config.toml
num_hidden_layers = 15
num_key_value_heads = 5
head_dim = 64
intermediate_size = 1280
norm = "layernorm"
qk_norm = false
tie_word_embeddings = true
init_std_up = 0.0476
init_std_down = 0.0476
lr_mult_qkv = 0.4
lr_head = 0.00489
schedule = "wsd"
decay_shape = "linear"
batch_tokens = 65536
dataset = "wikipedia_en"
MLP neurons of a small language model. Each row is named by its layer, matrix (up: input weights; down: output weights) and neuron, and shows model dimensions 112-207. Each number is 500 + 40 x the weight over its row's rms, rounded and kept within 0 to 999. Numbers have three digits each.
Before each neuron's rows, "fires before" lists the tokens most often just after its 100 highest values on Wikipedia text that the model never trained on.

fires before: "\n", " ", " List"
L2.up43:477523415485569507516507497491452516517475464559478443563452513517447525483468527556508544526472457458540583526498499489533473507580500524491535556490489570483550564429538472507544517526479490563559585505529454465505510483523530513453543507498508519520463592501447434543519504474558450471
L2.down43:456541433507553519514534491473506468509560474508491527456472541552486549538458505546445497481482537531515499441500517536552501517407494469499504513494448527467478573418579491590493534537450523592515543535587477470509429519597532521454480534482519505548543540505441526515495544493511489479

fires before: "0", "1", "2", "3"
L7.up42:412436518496506557493499546430557484573490494541464560524529483591532521485549495474519526538609497519536480535586501549429507515543449514479462517501454517484492475471480476507519512443495414505554447473405565499469531539455510482481550525478484522518461512546544392528480508525524607468
L7.down42:449498518539599489533528519439464573532519448540452523552528562558533567547507510449440455483570517485536516488495526508426545538462497447477506477556474507539577553490515502505515503473503426567511431437545514499463529525441487459502489475570466559481492550508437441493442560494517519503

fires before: ",", "3", "1", "2", "0"
L11.up611:430471522549460533554502531482460491433474499472449414549471567447484485487435461500477473497489576484443538444398457547497543514497590487479453530530502512508504461482500438547540471483477554442529529496514579466507542431519492562513558468498450431471463521555523433461541464510500517498
L11.down611:509498509510501526548456499477545528531434581529463460545467509487473519503508484509513488538535482472532522499490457528465540458473537539455427500476512481394556566607495431501422462494454472560510569528438513505525514504498452515526474557485508460491512493516490486463536546491448458530

fires before: "-", "\n"
L6.up491:535510467475522490438504518410566508497480474478447496520463444508557559513516466460506571516481444472475465487494508528484456514447463523529519549530565470542556407495521550518525519554472515473464462487486509488525442489473476389476476448458511528413534519528457509520588555460507491478
L6.down491:481522482459453451504516485479519553491477513510489521541544492500535504483508533559557463473459409452466552480585484577506483407477564449422531488535475552456496480525526475456501508497593445551445488524486395523507510540489538424571505490555489501503492504493397432487552500533487570510

fires before: "|", "\n", "-"
L9.up173:435511498507541455504517495436457494461546522509514506465499454514551533447500537523494476520482519543505531564507481488516501481521480536480545519452507466470491484516458481575489582544526531543451547514529534472490583488502535510504462485568447488527527422441431570450485481422386423526
L9.down173:513509512524421561507528444440509522522464477548536425480520416499521464478526485511555519487492576503559476464488476548526511504516500535483465500530474435514514546523453501564553492566485444460468502568479428450528529533587508493492512481544507447454544515563528535477425569469561532496

fires before: "\n"
L11.up1109:503485499452540483493589437437542520495561491506423513510466481458499491502457527450522567499498469574528444529502488485474456453474449480447441539537504513543445502532516508483531506486470483464455503450506563474499583498545477451474497490495450512506488516489476540495504552533467504554
L11.down1109:432484470481517460541518533531533513550474524434488541448511439534476518483520530444453526435409537528505459482499479479494438372506491492424496522512527491441567557478550549540449482495475497443481479520476468447516450513527552454500468507606454425547549519473498531502530587456551542560

fires before: "0", "2", "1", " ", "9", "3"
L7.up626:497477495556554511435455541551492519459494524472462456550479556437467356480483513484501569464488510398448472438498487492495521519498473513536503555489526473501447531506479549510429554509489530523495553505445500456461560513488461508517525411495509488481598414444450529469539413509554489491
L7.down626:480536516529527502407543455432422480518503483452428502499532519499491458496522536557564482501517518497522487442535470399512444500516551489545457508470517468476500454512464448437507490550540501531468453521561427550491479460448447488466497464502509494527548515462533476492485509473525551440

fires before: "\n", " |", ".", " ("
L11.up413:450469562565489448492520575495447475473471447457483561538419482456545462537426503526550479517516494503498505552555474580467462483513508486432516503564455508516535505552466422462476547531478568510487460477465531544457472486468469456471499475515447565466540511483452502526499511483479471498
L11.down413:518482440482477466581540483500496529553457520500504487464535418447501538438545493426446531493489511489508471531585479458542517524490473492482491567470551471403436493554538519572444503429500526491513464499470496482408548505525517509492471489510464509533505515489518483551516479550505551494

fires before: "S", "0", ".", " |", "}"
L2.up1194:441501492479504424479446547498541474506474417509538492517453539474564512541464462449469538474381411452490505556601514455494502531499541485565446467485518503470433496567500554545464507533561564472558543492498470557435552496508444486511466462498497473506577576491416431480514484463532499493
L2.down1194:503531502511444480455440576524522463539482458536518423522540519477550482513514471481506546549492449495504522548552575374491526569510574484574447470478546503480457552577531498565447548480553480504481570538490507497517558482517478510498414515500456561413544517499493457502510546440585470516

fires before: ",", "1", "2", "9", " "
L9.up1221:444436516556487538582410541508458491480480506498516490512514576481474519496511543511578517424445492562501454482430451493557525456505405484513487460458464475498482439392477487527505456491476555441529443485500497436458512499493443603538538460427488437488506450441455464476512561451541537534
L9.down1221:522484531509534533464545497509463511491432425466470453496492440486486489595520467544466507569516501493519522492450451463526526484473533507479492426415514489459455413444513448520496504540493494454502550536466539472431435420466509534522556588492532414536498487400527538560527475434492490509

fires before: "7", "8"
L7.up1208:453454482530464561418474542483493517468520519449492510482529504485501539485490545471429546551510527494434473596486495440473503492529486454484554548457548510499514476536451565494496466427470516449539517525480539438568455437534514519490450554449428544444455459483465481574515600471461479547
L7.down1208:464448503460436508465511497440465552495437413513501525496543458449436512484519533471451550561511544510452467486457470517477519475533480495464490528456537528494586411522501488469534513491501499480558452486480535476577451481563440518478485495468480508426452461550508463481478521586465517476

fires before: " ", " \""
L2.up132:453455459518504525498457447508501469451519504534542511504564447455517471498511467555404534501474545524554492534528486529597523568522450460530529471495488516462519453493539509475537400537504519442508481504507436487522521445484496423442489527374471503526483466505504552529558535477490491472
L2.down132:530384522526514486443505460482469462485441529505454492458575473473461498519507437514488509529457454481599516551494535494549512505473468523496456438476531571466514570482505526575572416472531554487497524535479494533523509521516550455434465489472529497532482482454474520556511591502513519468

fires before: " |", "0", "1", " ("
L11.up404:525468475536558554510490526510486452499580494461451471543550509520530515495434573540572429584503512467515495446478507435461492478549503534508495495578507525534415527507424474564522584443493482470513518536417539533543535488565457521502516583499452477480479531483551455549442495528493528486
L11.down404:458496544448547503496435474487469517534424497449450519458543566565546440534503563477474504493557501529552502446408486547535565481473486441476506566530499488470464503510524480505532400523605473448490561563509462598497448470465556479534429498468501480496553531507556449499583561481512499499

fires before: " ", ","
L10.up879:549500487440581506436524493517442495522496525491528496515461494524486462475570523539515534493402501468560480497522481451487496483457540512476448548454442558510418553507541381531488472467507527469529480459455521501520495481470459561460584453494461503475478510453466503547470481430506437468
L10.down879:477477462520451497485509501493529455488538506512555500487504498506498499575459536550470477544582530559509572498422480538436422506493504442489458492524487464529499493515489506475509464508562561502542482570527453501601501507530556543560524463501492453497442487503505529480531505504482509514

fires before: " |", "2", " ", "1", " to"
L6.up231:481461485445540507533553507512524567534540501488507450522502496521497470552577536511497445540471496539558494463460464581464514460543562512471417525500494516488495433524542521517535539564450474526574527534479506502491498550430443467510549546542540473541542531466441486525534442502514470464
L6.down231:426504555482495468465552542480481562555485481561485553505476531432475509523451542451502443481543507446568451463439461499509502454471550503521455469446554430432513499423494484558431485472509474505506481461526542529452587463481514531491528467557465500464547478587478507474503529588516597467

fires before: "|", "-"
L6.up53:453508464491481493513479534475457521529477512537494495522524511487558525512466517544496511528495468469522521512488498496511423488469483489522513514506521497525457414459517539487528564562473474496508506535475513519454487430458472530461486475615532522461432546502510561602577502479419566506
L6.down53:526562431496392487444540456494467577506526449486467593517505546453529554541465466494467520419550432547422507460528560467560533495518491477480511460521443501540488483493562563548487469550493494447440528581490421493515539461440579497517506465535398450533516468445499492444528544553499452521

fires before: "7", "0", "9", "6", "5", "2"
L9.up174:555497481539475553456472458441458476416402465449488443508502530524501463486506509528539578540524461490516549473518471428518514507494483397535468542534471528510479524497488435536428477572427386554493595434566529479493534532485500515493498544473501443518456462571436450441479535618429538559
L9.down174:528518476459526494520462507489531475514476452597551484489444491424432512541549542448510466460462544483480501485461456469496478483550459544450545531482544534574479486468485419540496510543538513543521480481493479557558442447547496478573494462500536494488509456520498523552495535493588537549

fires before: " (", " ==", " =", " ==="
L11.up626:526567533455509486541509514489492489516463475515504475458493540529541509510454530405452487473493451484492496538558544526564518486481576492558547516540486514554537496525471488510507534532425571497541552540403539522544512465480491452415448441529519497491483459530482517479500524478524496463
L11.down626:497483555489450461545463469506498454521473470489519469495473513483537496544507451483453448441440526494480526599460536490615516566544493548514494477555526526551562451527547545503567485555487569510577447514436426535566519503524461507485436498560550535513482451536477434517491528523530529506

fires before: " ", "-", "\n", " Votes", "5"
L2.up597:552535433470427481449472420485417513479467487535519515482553530468531445424487442457508436527609494494455498566472587445496532499453501582518537496483528546499564413458534484531479421398539484583523488492529483503477499487491528478504461493500434500496509453552482451444547461513488474568
L2.down597:494521405507506472493482487482481549511455511482512508415442481505558494541519507454479514504544498445536440532511533483509536507449488497492523555498510449532489558518518524495484443472525438436527502483465456422437511536511589529511465534502457435520483492545483514504512571509457492493

fires before: " ", "1", "2", ".", "3"
L9.up753:534486474497515505469531453537603450601499510512577573475452488463541556495529489459511460586465474523572445521552484505565464442438455517563447488528460521460460462468463489465509479531501481518511522465523534452484548507499483503442476477434499496476467482537595547473487463448502514436
L9.down753:468440471545540532477505454493512468534541501484507433521447447457560518445467485493500468547484470525430486501458444451472494468481481521482529495487433555470431484468554461502530505471556477553434507442563569494454584518506513498469517584411445503472528504467573500484527484453494480505

fires before: " |", "\n", " was", ",", "."
L9.up522:520437479520567467514553542562526490554477484457492445491571518482516465498556470519503549542484468525570493533468489465532509486447505517489490591509516465575469476503505484546473561448557458506497499525532475511467492448473532415507511555474531526466468566536522427484512539531583519450
L9.down522:482509463477501544524513474441439523475463406491541496537479494484450499519452526496482499499461549462576506493524503505540538404526548460449498563565573459485497482528594543442473535417495488496533416450518408475516448540499455454503542471478458543533526511476434513497476524457504468549

fires before: "9", "8", "7", "6", "1", ","
L6.up1159:457464474538429574532520506490538404508532521482453511499566533538503518531466417509500486487425492474487510491431491550570463462459470494508446484490498498511444520522474492544527441462534533514466605570491505529467542519516488486574505480491487517536435490406559470516481519483497519509
L6.down1159:544498562430463536440446526529487550436523511511479535517484489493521523537517530554557557466490501484535476485574467544480574585485570479514513555460458607455512617515514479537409477456483484521540494434508526504448443500575465495533516490493475466518506570470501529571499539534549475573

fires before: " ", "ing"
L7.up498:473482584549471444480482456615471512562519485530551510556492475502448592509485515549585588520542528510509553488542452538517526518536429468569547514490547495504514457545510546530527544523490495472529451513450434452488527456493465563462483500566534454537510517448501531578567508476520471453
L7.down498:583533496503503452445580516557471526527559517495550490610474472549495509473474546476530576512479531427498474453515542519516498458391513457514433550426459510489487449514544584509527508520486519484467546541479502480435437435508508542486521539525471548471504492423467528528527521585507454517

fires before: "0", " |", "3", "1", "2"
L6.up401:543495468495473517533499481547494501481547506488499500479495575487486519503534553496536464541415478542502464452534523490488447470454506507511485426499498492529423511478458504471531454481487443491506592503598546526504536498529454592438415474484523498534533547464510455473451477478535562441
L6.down401:409454533469503520537479431444472473587466457464504527465449513478544552561463422516457489512533563440540492491463468489504482466436473533601513476532502481453475498503518451483530498477427532514511438506434478472461446456537552463463551500513501484497489535533507530487554465482532530528

fires before: "0", "2", "1", "3", " |", "."
L7.up1008:530516491553531408604436529489495521516454488481402519527523517468512493453524500472566522560556472473550464480486475477508528481417559488523461451538546518542591455464547474537465515529566531521508551481520476491459454468534482533517575435447434450578553519477513489526492504550464494511
L7.down1008:464443464544482424495528457414475466529523544495494513526565514459518545510507500506490493474539515455434442477493546480534528506475496489484561533543505468555533504473497522557597502535451507440459449472495544484459453476514505568440488511450450519514422410503511544455561485464517528477

fires before: "\n", "-", "|"
L2.up1076:497517469443460521542490479442553493444462404538502559479538511525507564488523462431498566437419485465529467527543458500493459439505436552522558511561539514491546498507545537493532521590542462420565538492489505501530477469457504523442488532538504501538446472523525535504559574423444465495
L2.down1076:497477481400541477494460526393511556465460555435471512551477530484532556534549514568517500483438464509529501502521448536502476401471537526479541435530457514452516468522522519476548516521498513466427451488520477421496483489520567502488507486492478469520516474451531472507544519482493456496

fires before: "-", "\n", " ", " •"
L2.up564:540500543489469569505523491511503520472413489450508532480462489519536457460515408444525452568552524488549472476545519547429504524550439565468464501442483469476450478503602497572565488507502497497556534488505471440498605549434536478553511489469480563508533408507515497456578509505455426440
L2.down564:579511485515513535506501573511499507496527500556496504456491535498495568544584536380536433554482570482570530556498453463464520417513504588542551500468469531523598477527524482557476406537522435479449486510464537428478510503443515408510514489472476469532502529548500423480540555482458526410

fires before: "1", "2", "3"
L7.up197:588460472502525510533493488478458516511584523466481506537522473448545424509450533524444486538455452500560563500445539509471559445568467537464479486453436538440493469483437502503542448503469538440488499539461431533488520478418481445515440525459476513524477516474442540545626463439444507469
L7.down197:441566570475494489518469516438487567523428490466492454500472446494500548535500522476549472495458411494538456493526451458474520489454536481504517516462541493491534543463509483472528523493488463503533516519458521484492572557485426521523479495482470562550477512508474534478553519480530516572

fires before: " ", "ect", ",", "ant"
L6.up852:430484501469488479465529501459522447495554528507559520567417553610525481501483516540578480524470489486454535527571530492553514505486447560529432606408418530464524495516487451506517479493485478481492507460412511441504528461501493485412539509477509484440541547535499499489500493474501532453
L6.down852:545520475560535491525452520499469521581503542507558466499558433480396486478535446506432505526454439534487424517435551499467455463532524506504554447523449476478532474505509494457509486505562461495479545463554449515504430490518466518531517513551510454517514491545509525528550521485489473559

fires before: "\n", " the"
L9.up1066:407494501426543446517549485439410522455439508493553525506523400521468453464436544536479521420513539539430549535452479528493569492442458492479531496533480506588494502515501489520591525466469494488479609422465477527504507500540504489503435532506456466441536497533496556515500496498469430518
L9.down1066:605586498482431524544505469460455541483476581465399559512452543526530530519460446533528467504532473533526486520528463474578498485473441472451539469495453454522498483534520510586426418495536553467512526576479511454482444452538466466533438501512480426606526529496508478500510510523498497499

fires before: "1", "2", "3"
L10.up95:535550432450487418488501525580465424424557498509443492391579539423575424521537467450544395538554447503462426481496496508489537524502561495532506482502555507584572454462468562529530511446504512522492550511394482514484480482485497496444461499461461490470521526485474520480522498534489469581
L10.down95:576502528518512440492550553490443515517494553465508494494517457476470525491548555501503492508554447480468524473511496492532482510463500477507600506539503498486497512511552538457543525525499484516472478492577521432479425589466572484497544506516565532562489504486390511524471495431471487582

fires before: " ", " |"
L2.up1089:490481515498464511457495503538476512446489472572515559523505434402551456412561486495480559534466466485573552478515455599505453539574594570492432562553524480484548543503484515496487478505473521414541504474459544504525491520530496456551460557485504481535472509505432462515525491450568420560
L2.down1089:444608545505524530535533481523553490478516504553546580474564543549546528557447533486478474491521462508535482470432483493488455506426478499518467552489571464486536482493438498585514529529560496502455511465512575461544435497474468409442464464559569428467446563548497568505469518527529450507

fires before: "1", "2", ",", " ", "0"
L9.up555:455488520548523469479467531582436424508510554478514480524499492513506538515529532524504468466452479512541462514505485543549558455464576503460533539561450438536554486430490494522459509515532511550488560558470508515495527459484525501462519453490478488476551564481563450485452512505486513505
L9.down555:532501480508497504487542532541525488528497486553479561555482479451440447505486492503528559547515579606509509490474486501507481467436539497524474588509503469493496532506526524542526471549540471441447474420490474462556428415488482481524515515492542581446445454484543512540509421474506503493

fires before: "2", "1", "3", "0", "5", "4"
L10.up377:438530475477494517557548526461439507542450490496459526433466584504465492516555508446526520584492496491523468518577560488407531491499505504583414482560502475535532522474477421553445508531530496489500500554451448482471539582464520458516521518539544497546486513519440481567484447491564441471
L10.down377:436422544468466527540492543491500528537488455523478475486491531453476525486485529481497474505460539485520526467563550484511514466513517475543455523484503510429530500522457503499523524497515507400477431502506489552465464481496427480484436474428489475528527456532543425515539524444553397490

fires before: " |", ".", "'", ";", "\""
L7.up244:449498489540494497467504500465451508599485390455524556527543475517524526512451553477522517561463508492495487527509502601482500541504513486547501622540458458539475471475497470508522546467505486543536439486571401511468463592477477528529537447532515573465469554468455462442535488505561512443
L7.down244:508547450580459574575459528525521491530476457511512476469565393528498403428487496436513469534542499487421495502532510475524590561541575591526505553524482553429551504496518460498481491434515494471507529500495431521538467472480497486501484549482484544514478544502456450512430524449465476522

fires before: " "
L11.up137:532485528585591555421519520499497484584487530505460512486395476516442512401485500488525476532462517469557472501492523492455505529533472531550508463481552520506540505531499493468468497494435477466550521518514443478516463446457462471481491470524465487542535533523469526538510485569541546551
L11.down137:537545578471488528468530435572477531543500550515527540512414468503424529505487497461515531511522458475497511480588486490461458536495549459565495486450538500491461510491518555526407502550622514510544520489572516494481412520469527480514497496509496563472514440480457491474492481431543468524

fires before: "1", "2", " ", ",", " –"
L9.up584:490391490514493510493470468462512446493484564594492503425536503436490512439544519467455481512419463560543492526526427456515543473485521465492516525436564513450509475461526493517471482461505566532540422426440525538479521429506498524537431518439487492452541443441532512479541500435533539451
L9.down584:489477472493521535558477488562544500462458506564418536445560474477533520502499502493572454536375458580524505585557566451500546527494568494517497475470438486394502457451495500538488505481517530498525543540408481503465463386399513489489515478512503511506584588443546487490538558491492495544

fires before: "0", "1", "8", "@"
L7.up1098:456456516541490499467473500519490532550467500558518407488537504552533539521528471500480561549510587475494533507471541573448536495569518463413498510485411563479483518466504488511499495578546471507485533474469570519571483517533425564516503434537445476511420472480463475559479510587538498451
L7.down1098:511507444457485512503535462501491547504475419487491507519473432521444483517476537494468540539493558502570488525463541551485478547457417437461449506476479547511539435506483531506563466527490480503523538500492517524505534426544422462480495485583450473471532449522475501471517504569481499476

fires before: " ", ".", "---|---|---|---|", "\n"
L10.up1045:417509497475504531435537485426505567590501551468479474573462479498489465460422465479438533494512525465527482493480450492505480453508538506531455495485493549613525487476473548520487506523502457510530519474504459506557522468480487503539553495529557456557475574440547472503455546500520501554
L10.down1045:518471453520567494451510474575433481464510524484444545456503467460549457508526490456502490606567507443445528455516552460541482559500491506520579518498510476506471417456428468474445494507507504526489490477514522497517418495478515483525539458507471547437456508570459520412499532428539535504

fires before: "1", "2", "8", "3", "4", "7"
L7.up247:600487531515555481493483511520504423483496487489430505445387484467501559500537431511585452507489481468502465444490494410500554443537517443486418503544503530547531503487492504508489474526453486579518462461538389448536514438485466467524497499484483541522516532427511548525466467481481459455
L7.down247:515456461492433521464504526489573393558446509517499493495475480510475488506511424498479532549524477532564486458510547464516576532470461485544536478499540483540506460486460535532485455467486518424492496453469489445472505485532471496480536455483483562483451516543488491492482532445493478616

fires before: "1", "0", "2", "5", "4"
L7.up300:484530595502457502542541475461544521554423539499523539480493471465570508436533513460472531546548474549515556541543519524569513480562446488498498544494543499473536510459482490457460512511489494465471569454466612528507508505489513454461492460491407443466464579525473514506501473487518511531
L7.down300:439490530534528522520481538532576513541521490497509504521413485473469591501517465475516612523509544472549451519590517565445451472534593473497490466523520431556572517429439538503544421546454559490436485457459435566480514473533453483458487525454464543504604511508494469563481542511479450486

fires before: "0", "1", "2"
L7.up1034:386506463475425445500598447493478588543484452569497534440540536466494520523479472469533468525571562550534529462562498434494562503505501465525476550543500535530499503484483456503547521525493535518463457508477575496462460489483494440497521553563498547502484493500483514566527485514470487487
L7.down1034:491516565517500558508512516545539549493463475442445488502473511519495459533525479473501564502528515491562486528429503527546484459543517490511404540571504505444563497494503498502483503433506529459450523533490479543470456443442471469530459512496456477511570471486528589488526488499476538477

fires before: " ", " $"
L9.up128:570524540515552557497539493490521466540512430506494474513451589396489530496426560413438524524471527479557431543484519455488455520461476519449500486531520530441528497479555515550500499554432537524585541450460483459444453435466488500509478444498489494423480498482538539606447487485502533457
L9.down128:458544535511546492530451450517551566455488481509499486512521490421498467492547433409551509423537498488484460543518502474471464522447495458500514479542470548540455473530468453451419481497578474435511409535538524521470503469562530544537493471499446541474508512594502519535540529427489547497

fires before: "0", ".", ",", "5", " million", "%"
L11.up223:499512495547469499535559507578451479446488493469521462494485520389457427508452488531443452504465460529516492577459513490421490593512516522463452517552442437477452470535464532458456515505502466500506461525429573538501479447516521475559534469515443524554524617505531501499532484550474433488
L11.down223:559580470449483520480542533551412458492497532516432535484539534462489542471467490502485456500502512562555503541444463447479546503517542500482490531563485542430430456493548443465499494529562507518455485423563469398545490507532484452512530429502510461500507480406479494470467489463492524500

fires before: " ", " |"
L2.up1071:538495478566541578511506570585584465534571533464528464526522539432477473605493473486523468567519439505539472501494502535559516535447545514474465506505487484447501513526517550482531485543431496468468523485505536467573528536423522399530549520468468532461555476499401575535468487489488436518
L2.down1071:481475629488453506531551487570539447541524597486513487547581508522476575481567495613589489515474588447557498486427462454486481462493491591527491514509519525493496532458495469510507490504534473528453457437548555481496535489521528595500473535526489505476428563528533504510475457496530476486

fires before: "7", "8"
L10.up515:487465517493486565477532467475534479527506471492493477429522531552529425531509465508450538603544516497445518455468514528494564487497492458483519484469483492521521532476501509544470486466505524465540585472440530418532488551548483476506496505412454465474419513465458452490501553569509475488
L10.down515:505531522452537546496459475547566485451491490540514483549483531459524492561482436525535513459459517545546475559457547520532534529532514478517529541492540546565515441458526558534498551544505492569543500483507500572490445535509450539440514439517519486481436424522479420479512478541464475509

fires before: " (", ":", "6"
L6.up592:518530452494543510552488574572567496487513515477492565520451457462518415547504534478512507504526527496454466486462555538531523481595530492541464496547489535513478580621522553542513548457464533567548551492473441485510569492441543539491544553424543528466470519495499446579486511532542494471
L6.down592:468517504457539504476544514511546496565542530465492509473534504492500536529555540482508499478508532542510482513459498535475496568613537507487506475482466530474470524605465496558546492408443444376525519505459482482515523434546556496522503537446528562507556551496529485561481463503496556504

fires before: ":"
L9.up441:436471518500608484539522511515495431509448434483539435496464499466498520552427537501581486491465533557469466489526535487539516503441538513523518510572438519511547534416538493459502530543518510500562573487504437552518536533558487475483476561556551494561448531488462454495435502579500496507
L9.down441:463539478511495434566491500460515489458534436553499462441528495452493509491467522466487491505465538476445475506566506483570487507452553550521449403482551521497508474445502575527527492520479530508492521521514497545503450501589457514511469512521537457457454499471527490503423559532531505524

fires before: " ", " \"", " April"
L2.up359:479538481505432524483527452500543522505526567427481515568544438567500444541489475485469455501527565412485532476543474580569553476552486414541505425485527544565512471478540484530500448542566528505557561504518535547508511556509537478453534405462455572536505551528484536498554543555479475498
L2.down359:473512500557466443475493547506522411565463554465447521513502395521510489509461546517460561508462470548526468518562531499467512430438504476506481481458454522587531514522495448560563510503461488445458473483507556526511482408549575500463421489485465471525465527465460571525505502488562487486

fires before: " "
L9.up931:538485489504505470444478475537538441556575503475522524485521446496559511474501457477465470481481521427439447517531551502569444511509472497507469508579528572507495455425509500505489495530483450447514434482476462443482488537556476471456529511398440494462540496511527541480546453396538576454
L9.down931:478428519497462466462544429501534445586535522464485432496497462517484464427475487504459524542469530519448582488466505537440541450456508510516469547539510551467498518417555513585527559480526443540506569478550508505484481509507484478474524455375488468573568530482498514516481460438494568476

fires before: "1", "0", "2", "3", "5", " career"
L6.up866:487504464552521528535449495498517470453474507512408551532500525563477550549548476441492487519475478474597511481539532483469446498509510492522495434466530535552531437487468467463447553598459498551492516430423506427517457478525538550549478486508427507496474466499524491512547469568562479496
L6.down866:504467524501519506447512488423539573560543460489487493495484483483458499479526518516491499488495486486473479465467591438506452436468448510498492504552479479589513505467442462515491516556546480521418521447498556571519477504456491534496497469574523537438527522539523539544481519406506537543

fires before: "8", "2", "5", "1"
L7.up138:455536464508431454499499510472491473553499476461506482512468440447537528557499504455534469484543518448556427471572512432499507427548593500536501485446488472506523451578500546520460513505497482465603504508477523528540437584532524535490480574451454527539514566470429529520551527494512459518
L7.down138:493507420505538519512474484426504499571540488526494458555536528470515576520521571462460534578462459400546479460490476458524522488594548479518491470475477459459461446449528546481488461561449474433509507441490515536470521542501491545409595553508458471528527482569449529505468490542545521553

fires before: "0", "1", "2", "6", "5"
L10.up560:465437461509588592541462491514551469584448465443480500520541450576503500512519434541567541489491550485542571463537499513525460462483498522440473494493449439495384480480493479547589492538481456543520549467436464586545487534537515492525457516526479509515494527570558432504528514559530455509
L10.down560:525513593506422490520479479489504627475534523549459551465458478510560515543456481452494476444445532461481481530532544484481515536484556517518507490538542494508596520521505506460447530533523498517517431515497514516494483445422474442501519543502536466581479490508415470499499505476508494508

fires before: "1", "9", "3", "2"
L9.up140:447465453502508516539476446571487474537481554457526497553486495545498559476492455478495558475466532501533462456535567561441538486436551536452494481435438523516519549501479478581474515549454532491501429497452479509564591450514542508585451512491496542529428562480514494474454436534558431437
L9.down140:552476496493547474507451548447525477499513550522537542494474389531562455575534540530469502462452469485505506534595493482442521522465544495479496489509570525484539521465424513518503588452530486488592469559498444474471526536495487430482464528517491505564481532491445433542516505422564487459

fires before: " |", ",", "=="
L11.up622:535530467535460501523543567560553564505520479425532429531492584441532499471455468568458528577486480542534503561493518494476508536504489508441533488500481468510472517548440473527520539538496463532514480472498542535496459455519512526555482447432443514506474497498470507505453537516530479480
L11.down622:505526424425513486497449450503506546526474511546521571532490467492530495535462508553523487554459536475450484453503478460526537531450514497451484484515537598555562422439562474496468515526529610458529478522531523547518489530462426544547462460442439517482450388489506514528566501523531480498

fires before: "\n", " ", " The", " In", " He", " It"
L9.up518:434489471440512533447499569484398464528508418469503490482415443506517487430454540486517460496553519493570443491600543468559581558546517474570540460434501484561499528476500515485504487533474474549474525570501506572460524473518512502494537443449500569540512529502478480515517540490540493475
L9.down518:475528408504474554477516522478477525505436501523527545495467473533456494451480524482488491464558478471570472502555463519539505543493495515512509502491485491512525526563578508535543463478557450534472573564462534551442411485505535517538488464440591476491512515489455526529562556451530521460

fires before: ":", " ("
L11.up36:456483562545545417549574505522518502526481398461432524497516563525565516574469577469526523467497523377502532464462530522552639519467614512529472460534451528545497486462461482546490527530465498452525598473453527500479524444574509524502453498481559495484450504497488527546465455561472491536
L11.down36:479444504478510473501521501480528484520546447502462446453518502476520450512524522459436504411523552498489492405466500506510503573509517497538455414459511545552517511497493497493588397458599495535526540426456470566505532467602540493479463490535500513439474461470542471515494426522520560520